MLP neurons of a small language model. Each row is named by its layer, matrix (gate and up: input weights; down: output weights) and neuron, and shows model dimensions 0-127. Each number is 500 + 50 x the weight over its row's rms, rounded and kept within 0 to 999. Numbers have three digits each. A neuron's up and down rows have the sign that makes its largest values positive.
Before each neuron's rows, "fires in" lists the words (lower case) most often at its 100 highest values on Wikipedia text that the model never trained on; "fires after" lists the tokens most often just before its 100 highest values on Wikipedia text that the model never trained on.

fires in: "2012", "2022", "2011", "2023", "2021", "2013"
fires after: "201", "202", "199", "8", "7"
L2.gate98:531493598497456504478550532501476567598584551589505532461409543437465454469531459487478505521488527477515537480455467488639433577447452477500523563524513513432482543550425521435524543542552459454467557504497533492489608613466486460449531524429466476562497581505576541517538545462546483495494520517442463509523521474433491560552481488489548510431596446475485492529509420522485458565487
L2.up98:486485496631466475523603537479592547518499540587437564420592539579464494484496454572556533484531517545552582466493526460513521510483363530506562593497516435527509522520464461447491587527431483441449524524504499521549475567555510537522539476421486489484533567462564510552632545500546535528436574497546532495615509528544503630495483491455479460473425521512541429494485447483488524425488
L2.down98:445488533426587478517460457471498491486507521565561486413479449468564453523669513511509520610576508547614488546515505519504487486503430525469440514550475511535511562507495479451648603520379398511477482408549539450507529492519507420499530563458558479462517495444490450498488440459550499532476559434497535474499460473453491517523478560511516335485503432390522535556543521415434471548491

fires in: "can", "may", "not", "advanced", "financial"
fires after: "c", "an", "m", "n", "M"
L5.gate142:520451507504458561504498489532461462492460574538551452432481519612440462491514556456475444553524523564528473583529553386518472500413596383465461324487518478470549505445405417481462580537513510464489524511555491535401522465390512494530465516606528551465496560491478477502462524482525519493436460527480453465488533465411550478495519489624454516415570485486487504479450506452506480567477
L5.up142:517452555464539474382534530495511577440533503522452556455483545524544475489517542510551405508456487526523575555476540520468506479471434456612350420506538475503484527496490513539522516509567532484482385558543535503426472412577479533515562511570484484496478491609518502493559518517530524479548477420416489493462447465512566462526431564498494491453551471516465547515503510461574424490531
L5.down142:528442490564452452568524510524509535384468472502426546552463500403493471572527507401513497562526544527502456472603437556549528576479557500529590508498521538459558451530546583532479472531452498485500515473501526493527550445450479505491487435511460453428613506519546478488494470451451511510459487520522494532520417479434449517524499525428519506543461447505501562475628376470490533560434

fires in: "world", "october", "oct"
fires after: "O", "W", "F"
L4.gate17:547504550468518549448533523480478417547456462467653477492484496500482537528469560439430525506512451481445509452445558493525513486445515522391497479492522455571468513542488509487488483479546598411475520472560443543551503592528439523517468370565540459403571564597522512540410524576472529487435588538511372535457537481516470404548461525506513401465543439415436614469421435507533475510449
L4.up17:548450558497502504508548503477437446582506435531428497441431532380357553444546434536511516459472518457529525514490473501486521465484601446504461492571542496462512519536543456415505574476561534487526495465536500540474518469585458562541523539603496490571481559555532442564539561459552475484420488540469496438482503587498551467524506540512514416536540393447345508394589553509547541424453
L4.down17:561532501439589535482386569422493575523443598452565485527546547473447491430517373550460488534527404520497541522458463493533561401479506520492560409521506435392474476482493598540473526509516520513438498490553439459459487432558488489495475484453469542521544457380578445441480506467456493548514518506440536535463529565525462542465562522454510470529509571566529537434544517495532496519440

fires in: "in"
fires after: ". ", "s ", ", ", ") ", "ers ", "is "
L2.gate107:510430523497391486511506601443533439496529567548568539502474529411515526551499478517398406502426474486554599460509536450503535572459548489551508513524507527513518563445469566491544495550507493481399426509467478510485500549516422514437460557484458501499483610445466437487535633455514434537479473587477562497461486582488421431434480385575495516425464542519481414485556466501405405503455
L2.up107:493466460561452454446568498511474445518538508568480526469531538496511541494571533535529524554482491499554545546457532487492426561479548617461539427518496533421543579537485496511602478565520418546588432552573511518468421487528484470451463463515437601460525617508524453581471514583544555539483506545449462464486605495451495584513470495397458514412616446469403492535498525529431429467553
L2.down107:557492607372581585575544349392524485517442576484496505560559490469510433515538534545530502512482531539481532475463493461601566464507514505462447499527456551460481402456566479494618461515536529490452525516481519502545539474554420506535507470377520483530540578489523604580502464488523426543514554572508535433514460483546511500419469470535558495448477481574521541505448497568540532537477

fires in: "he", "history", "those", "whose"
fires after: "H", "h", "os"
L4.gate120:490469402500470467546448438537466476518424433401509532529464508525512487535560527456401395523574351446477452452513567504485513548470489598475466496621472513472544499565435455416513601428505551472505511532531429456564401404459457501489527546422550576480469515521532436486493482566542456476604449527408584528487501580508456492456394533494513528537520428537435433490532485577478562561526
L4.up120:507469438534481534503464541517570362483458509399487526504511503479580507478461439526464459471540462500568584466569601531561495532488527587579400547452525515525570519463542512535503444511561474484569582593426509513522495493527516532604475451388477534541527544477419526559463550505501565449455474512444492420532446408426525480511496515485542501521456496537577471545571557471496576500527
L4.down120:539460560421567516412506592520600532522434465488442471625521494445481444487480484572437563550497469485623452550472475448571518502463585552529497509459481520508554565465507467554490505506560410463487462444552520581538495566460410461438445494471535525510448399479616477473560444592492580470565468462452530590519584611463495525508498509457493422450522412482601501507518437473451561427464

fires in: "12", "1", "11", "15", "10", "13"
fires after: "| ", "–", "-", "("
L2.gate105:525445555548450461486510531512468537467484575554466429511588500514534535586437479454504505454490465580521558537469556537461590473494463487531538523443507502533495534527429498579399528533489396548549553527493534582398465568517483580470529491559550452609495608582467513462602572560536578429539484513600459516466486564512509465483526548400520480448487473618592512512505524511582510500487
L2.up105:509514618495437432448479497373454365523484488542541479531523517513438535552484496550455538446543495510563645457450515532504515515419470441531538495531583466505579527532455482521502555487523452411394468635476419486533506539501507535480557454505423541553489492543483501487441523498495597547546503528553535500516517511435594409428514507554483518503572490516538425498495509482588543509471
L2.down105:445413566578584551435473542453481505532515571519477450555400516514518476520526469535533544530463468493521528545565484517546542497400555555531454549529535456604530532554475513593442438505567426529416498571493466490407468546494540510512500510479530471665481614518437565457556517550496479453495510496565480546540577508575475657519508498479514490489495531479566513461528496499530440476488

fires in: "have", "men", "among", "which", "has"
fires after: "av", "m", "am", "h", "w", "M"
L4.gate131:472574472459538503519550525618441482517512478522415484576506538468512522519438452471560448504570460471496537537486502510486447496537477493493479531546421466476481453490534571479485510501529497425478478494407542405471543539457560524547419527470475540468421520443537609511487533494478457553551531407485497512494538477473395509474546425533476509516506522660501462470475456509485506518549
L4.up131:518464480531461394539514541602566443504548609563525480489453555535566458501543538483479522473502405533481587600527503500549541488551548508425504483512442475498471484519526516464424454405517461565494510418397444527502515517467552523562510457471503483449518590544511522503467437453472403375525519518454529531516442517475492616509535584573416473522514474595653455528468510524509474516430
L4.down131:562544497491533595451574533577476405493458585481541365554507481433455569524561378533521555517559537514608453555476484507484426467560460535462552518525556499488556508510443557498520542533519444481498544471585467503420483526523501542504525522424599498448509402451514485524426544626469621492538507492526506440522547437531508529417476487534554476418538515498497523548445499618471448517438

fires in: "released", "received", "record", "competition", "release", "receiving"
fires after: "rec", "le", "p", "ec", "el"
L7.gate29:538517519497490488506427515466430531477567483513493450543538514496445483480444450484489431509453513557416496510625517484412493421511585523497484641503428460578430516451527559463428518436505561502497485540564540426560480449496471390461524452525577538547458471461480444399539517517527513527535437494526414486478529546563572518611463486491427445493559443496423394510452608549407557537487
L7.up29:495547477457577433574491573471391443402464557526434545391512463484534495463456532518574591522514459381482467486577488411569562519526628487493450565405577651481420543507511450513506500517442447471557589511508533496439560447505544541511456571507566447493500564495521530537573455499546537418406533513453514543496397525480524517448540548480488530471426477526518574544485550497480373489533
L7.down29:457496564563568504434478437526547515569444516548574508530503598516497493537472574452418549470506559476456420485542528506549496470574547508530526494584505538458394539487466558541554531476526550532498583515512503516489603491516507564505529460618570467558564507592496492519498412450408505507448493544500566491446477438554508572552562534446587469539536529523539426496524518546503536516467

fires in: "people", "party", "september", "christopher"
fires after: "e", "ar", "ep", "par"
L4.gate94:530493480563411555465577488438579379511549559478536451480478548539481597463546506452458552488443532589483533508513640515535466502574509459555520508490452474492542526437570573504556508588555548476405464465541459547477328528448529481526634477534599485486382468447542540487482492536434553471531466430555487507434550517466507435518410486546579421454562529449425483481553517504511526524498
L4.up94:577477426418538469470474512552450446521562569548469513493551520525565416487472478363606566463474556450576511556462521537512570545503442604490432620532504488464455465591483492541558536424467515483561535494557481564544483537458451467514520555404516414477467528519526490485504459532520523477477461435552482591509538485583512506493546500537423516492568538374353552564490532545526502416504
L4.down94:482533531471523423584522505399512499456570415451496491475442414471454522434498566520480493521579496482595603507523497476520544542535572469397566467359402435493450505439552422485584530444422482529448534539508412560511581454480477518505542429455535534514454533480451541512421475586484492585456441498502432573550460481476459484547573511529509396505605428439517451544498448531610548522552

fires in: "october", "college", "wrote", "orchestra", "occupation", "opportunity"
fires after: "c", "ol", "w", "tr", "ch", "r"
L6.gate172:576486543475513566544469443556484411472528570647493482434496610614570508453491446519526559534512592497598467450584601566485456549542487461568465468524495503450547474503415498428497497420510489420530492447451494458531466457492546418498501537552412459588397624555446423483478457533522476508540514487463455422567514552520492502548492483507490436456408524465467489365555493548429495474472
L6.up172:652607496466457491590446454505495538421445496525462478540531482464547499477511522464507469589547489552525478488600526496559483496560534507515447536420419487541481496543547472508459595513522513581447469528522454524531518445427447509544531449458429512500526487459572466606434518543466408442464441474491441543535505566509567501536522507461450480501499532465502482506620503547528516502464
L6.down172:462511439526512544559492392503498516472520546564529472467476569495469513460549511542556435393472422527545518526561479472469536424490448535484505563433529595525463463507636508481473489411543512446440501569456450393514482398512449532484483495556518492470492480572603507488544453442540462566478504502589521414499479520590543597487459435452474457575489568573508393478521545517505505454497

fires in: "has", "hospital", "olympic", "half", "army", "despite"
fires after: "h", "os", "m", "Ar", "es", "H"
L5.gate54:368518411464533588531431431503507429475531482483527415447473476472525471511478535464507468442476492522529573433595525490490445525494499539493438487492474543443505483447446498491521470492546446464550531564475519424466536476439495481505525446448474468443515551527569603413502605550529535511426606523536483409496484500575473365453554403589449445466481506560463452515491513568553566608447
L5.up54:388490541598428440419407433491541478409403495537516513522528571510540483532474515504473435581528519488445562512474549488446452524506469418504467538536513452559472480574526503468502509442511460424502629571455456467424525535488435479501535514443494486532482495476555465618394461523571542564573560471536486512514477510591443479431474489566388528449475534518479512506471532498562560443496
L5.down54:438451531429448461544379577519487432441458491421540564505575466528545473497430606489453477552533494479488470483493440461503558494403586454488510457509536532573504456499478483509434610516509505529363539472528491538571469474519549475434476452442532510493482506519410432536520432521584466459566552533565473447436492451440555424532507551469457484484507615530553482515517502468490497493482

fires in: "version", "black", "character", "film", "office", "characters"
fires after: "l", "er", "ar", "ol", "il"
L5.gate161:544492411454565477557526490520534543473523547467527613412442500509430470502430548444536486448524486508573525445521580611528519486518637471466476555499506550498544456479541539513508502511505513587490504566476542523466529375523539432561456546531471506515465506508507526519556380549541491376595490562534470534518572555476537472531520394521511431563472521412521489446494385467475486536519
L5.up161:674526496533527515453515551566635514430404435472464603550444527496577472582486533479472570468420521490516569364526526469448450539554456428463517449537436477549526437494529466497530543489489506530469563523502536547498552492519518497483438507510553565535464480568517478503487474522445524565493524527496535516423484463515565502533631437483530547538558545427479513432471425454533498514552
L5.down161:516468472528511466510496522475593612567509520460525512480465514507471553467423516537576524482437481448394464502507497546486514555419556469481521437499468529587553521528558501564532441522516449485501573486520552435504472500528536540477549572484580481553524534570460412458579443502495489523538486571510421457468566479439489552478482571541420540396462467609482575571502407458484580539502

fires in: "population", "february", "by", "top", "popular"
fires after: "p", "b", "P", "t", "ed ", "T"
L6.gate104:508499541572461502536479497513535499475582626502484445425529445465539470404505551496489598527534596490357457587400541638491349536473493478594471581549448522499475472479459529466532453479554493453531469550477537414508441496559522462463465412486526489456565520579596535413474619481583507508510445561507494559458507543514486546521457603542458510440581501481483529439535519525464440541491
L6.up104:586606569498530443419490535526512588416538481546575561467463465513492501404447622489557546504509458462425575503555536522526475490528514362493496483485474486532486583538518567487596436375454411461498489557468495464468427477519607543498365444501516430494447506557522531514556480461551466466495522621460471521489578506404505605519535511475508507460524587545487553469510441605489534555465
L6.down104:495559455450489429528585578465504434566468491529628482398559466505508530454506486574529593490540511514523578484615421496450496545589532530519527514486451483455552507415397509470478487535427492497478499473457492478489492442431623527505612536490474508534431527529538479500588560581523554526503536479428497466583560467440444519469565517467529376481438471557468479455507477497400560505552

fires in: "any", "among", "many", "each", "young"
fires after: "an", "on", "man", "a", "oun"
L4.gate99:488547491527418491506568552539464442521603513535421446370522492492371510549456486518433476492439418517602503518547546532540488500549469597396491478495454573470484434558437530445540476469523513522532542452438510444500535537488488440529539500571517467530462597546505598573516510461593504509466465451545523446437595608577501472485483564432487464536451439527533481475498547596451514545588
L4.up99:488468375584447543573518455473629421506594452537565393491545502509459576543476473521495511530512497438487513554559510523487523555531462466522390529574411576491430607510490592522455480505484519470563586537490506534425518480496454533429540495546476556590510508455494478422423557471584451477594489506409542540472527516564411485498464504488381448459520460454453418489503441444462531462553
L4.down99:443527419477464486525432445580460528496429504406393485467503523472632520587454510432547437475512417446520594538498605494435493493449541441467469516459394521432571555530538520517496424573508520490521484519402555559452469472475506482452475580480409480569492538444519552465477514515480513503393542570548483524462511493571493540446525473464449459485508492445516517489512554516506474593493

fires in: "john", "james", "van", "david"
fires after: "o", "h", "am", "v", "St", "i"
L4.gate0:468573544547432529539470482546507477521417555471556453523444582547480546371409520520500476408501454476527571547455598468318572484558521539484487503458517526482466427493554550457587538501539486568511486467525521560559479506512435525465544519489523463439431418530605463551491472471479577437460510580491531409470462464458464496548520567493485528435441504415551467527445428551530514485583
L4.up0:501493548496420489470442491627558519455438567478544453490488510417520509484444474554505501471565523449631554535586493442488501467489494556518499505417557519452522504431429500460522530529546534360535507494395564443444434575525498411456467530425577459581460524474461494552556504445415448549495554500484487520567645567437519566545540541561492523479487499477523491584524466534453536385575
L4.down0:496445523540489557564481477497461512546509475449523406560556576548447467461401480458550606575576651475493480529537515360529505562555474461497521532532436523568375590532417526607516547528481484535487460451502447505506479511438475512470453468460502518470530506476558489563567518493534527510480512488600466504587545544456523538505511453529473514598550414533536473501514462573533499485574

fires in: "but", "about", "every", "brought", "president", "bought"
fires after: ", ", "ou", "re", "er", "l"
L5.gate180:545493374543474429446438487488471546594475488489457444507525383518521525553491448470436561442459472489472612467520447477564417444469575451481437425523477437466529537500494577496480542469468474521448489455367505502462486485527542496525592573498462573474483529529538540592511485491385561535426523463530484573440381564531541528459533503518449502380453537438533460478478480439494559542512
L5.up180:565429410535583476545487557511489570493550620428518506460510464536488532468521528540390496493392498543608508555583443457450493446585488515479423540506523544481556550486597513476517467559466532490538450475420434493551534523564510470519558470442536426497492539593445518502555435490486554531504560575448475450485450489545510438415471586411532401521528543452582457491499522532503559499512
L5.down180:477489480449526413488544428394472485488524526443586549499461503636492493474500478528599560549482517514472465531554436429559581550427426418508523461484358502442491567493476536466488538566458432431494461519413459477414483456495533535497499483593434428573507515508491487544526557444519493427436511502562497478430551538474475513498492483469521611440440610499437541469510454515474415472403

fires in: "college", "through", "challenger", "throughout"
fires after: "ol", "r", "str", "all", "h"
L11.gate39:509566464524528464441521485423477506420427487496538430529474555424617462572461497555445496450430597482559487522438479461518476528513573541553559534574439494427511505524485540478432429450426541474549471455451506444575547484507539412483477476487441462521496445543527441585474541575630556526527465532543453529484561557617554502463421414421495477516492530501421429553528522497445527374592
L11.up39:399499455434573543467525547398537549474531543508460451558465525424488477518528470574483556541480487502465476480588467477535536496438555557561484613442527524454577391554538494530416571428472429455516558501499502515554487521498602455552405535432492490480459480427461446550382565496507540545522478496390442408563527514530532563512570507437515481508529481524549513443505457505412454541607
L11.down39:507480420474539445446461517492460501488473486468468481499545546480394427538449497393485485458492551501436538553477574489441456442540529513422464448562539519450568456439504501551587522565479495596509533647511384499518451501510501639527476508474516572499555498479483502456479441499534533544408575378476546472490557484544501511442520600510477625554382498462514507582554519495464503580514

fires in: "can", "may", "very", "makes"
fires after: "c", "m", "er", "ak", "ent", "l"
L7.gate19:526474482491494567491505437476441464512543489514467496500487555408491482623484532443474443513522497461583552537576525522486539503486543599487618452494520545525468535488538517492486485418592430452489527433462571484512600501471478432527564496425565434521473540535364436506544579572496466528570459472593563497399496508405515504512547462557515546506537452465492438477533413482462440578424
L7.up19:575418595569500518438455466518521452411486455506610497432526501461513537451519589494399504456595588514441573457591437529543523499581530513560443434531484397554538477477526517556347475459533512526508429531480442442454543501448471455465477513521554492453475430515508465499408533426485562449578435490516563505469481467510470478494438595524436542463476465404484465582568531428505564503503
L7.down19:456592536478519427467546437533609416378489606444525510511524507482555502445506544519610526551488436483562495457516554546526481399507457498508542485432548474435504427485478406488472531531523484452528507467423504472480525502484433515492558485498470553498533529466413481512446475542515459512592518524586481446526478577429568592469450430490537510490518531580501489475561435482509409579531

fires in: "first", "north", "northern", "information", "performed"
fires after: "f", "N", "n", "per", "in"
L10.gate176:498575500595444535532479576410438525494364478458521493537539573430500512513489585488551512511426522400542640499504429574557554510564506531479504461540578513446479477498442438483418432420515633489473474569563558505562490533483494579459532516500516403524452579463462532572417516407515433524564531493470453534449534490539602528436552477484504543498533543485537545529421545539449490417446
L10.up176:562518462486526536449492580472475456440469577436405485425591447485467492380492528426568548532543488558458531419498575447554405494543515417450547522473573489487526513559488536455531548401516565430457387538510471528548494585534537479464558575513521569478533495495483610520496434478568579434461409513537468572536458576524510540484446524422508498586413579536527589506495593508499472523495
L10.down176:506502533499451506526527534452413503495478535522407558494469415515474443491543499385439413434573490507444526450473544450646561532503441510441507497522581506504503452478543517480510397519502542424512473540504469515405514511541433500454564448442592471399444510440465544509506625509529438494543445518476489511452477537570526502492457533431516476514550432466612520485457439521549576461462

fires in: "between", "hapoel", "wrestling", "article", "including", "include"
fires after: "w", "in", "ter", "er", "ap"
L4.gate67:447481453489419588461514543508467477632445499518443463460524525507603432453570492575580568496602497486526500456502508465516479495524569527539504453480524470432447604526380479541475540572601587509461430496555430492509528491536406426501482506474424502472564509525590512417493482484453556498509499460506495554464489516418515556557503471500507384499457597526540487481574457519496576512483
L4.up67:487547387516557436451485483511477473566478544535442524479538471501476488565459562451493614458665478537514476481483445494488475516496445631500602485502544553516468416528527582454485535428618576555527585510500444520471562616431567510527473517513548551461479534560608470506454415494476515459427585489464529533443458487492501492489447461433441413512593481495424462458555442373526481575447
L4.down67:427456546516510516481598568496520499494614491603508399502570552474569510584540476508544424599536548543563533449562573477405524505564515453564578460532530423422476506574457452537433467551461436534494450478470460550560542475425536496501374501520452444449466510461462528498452542443548433518555512571558545511569466499421448489571481556570532533499540570461486458433501481530443586585416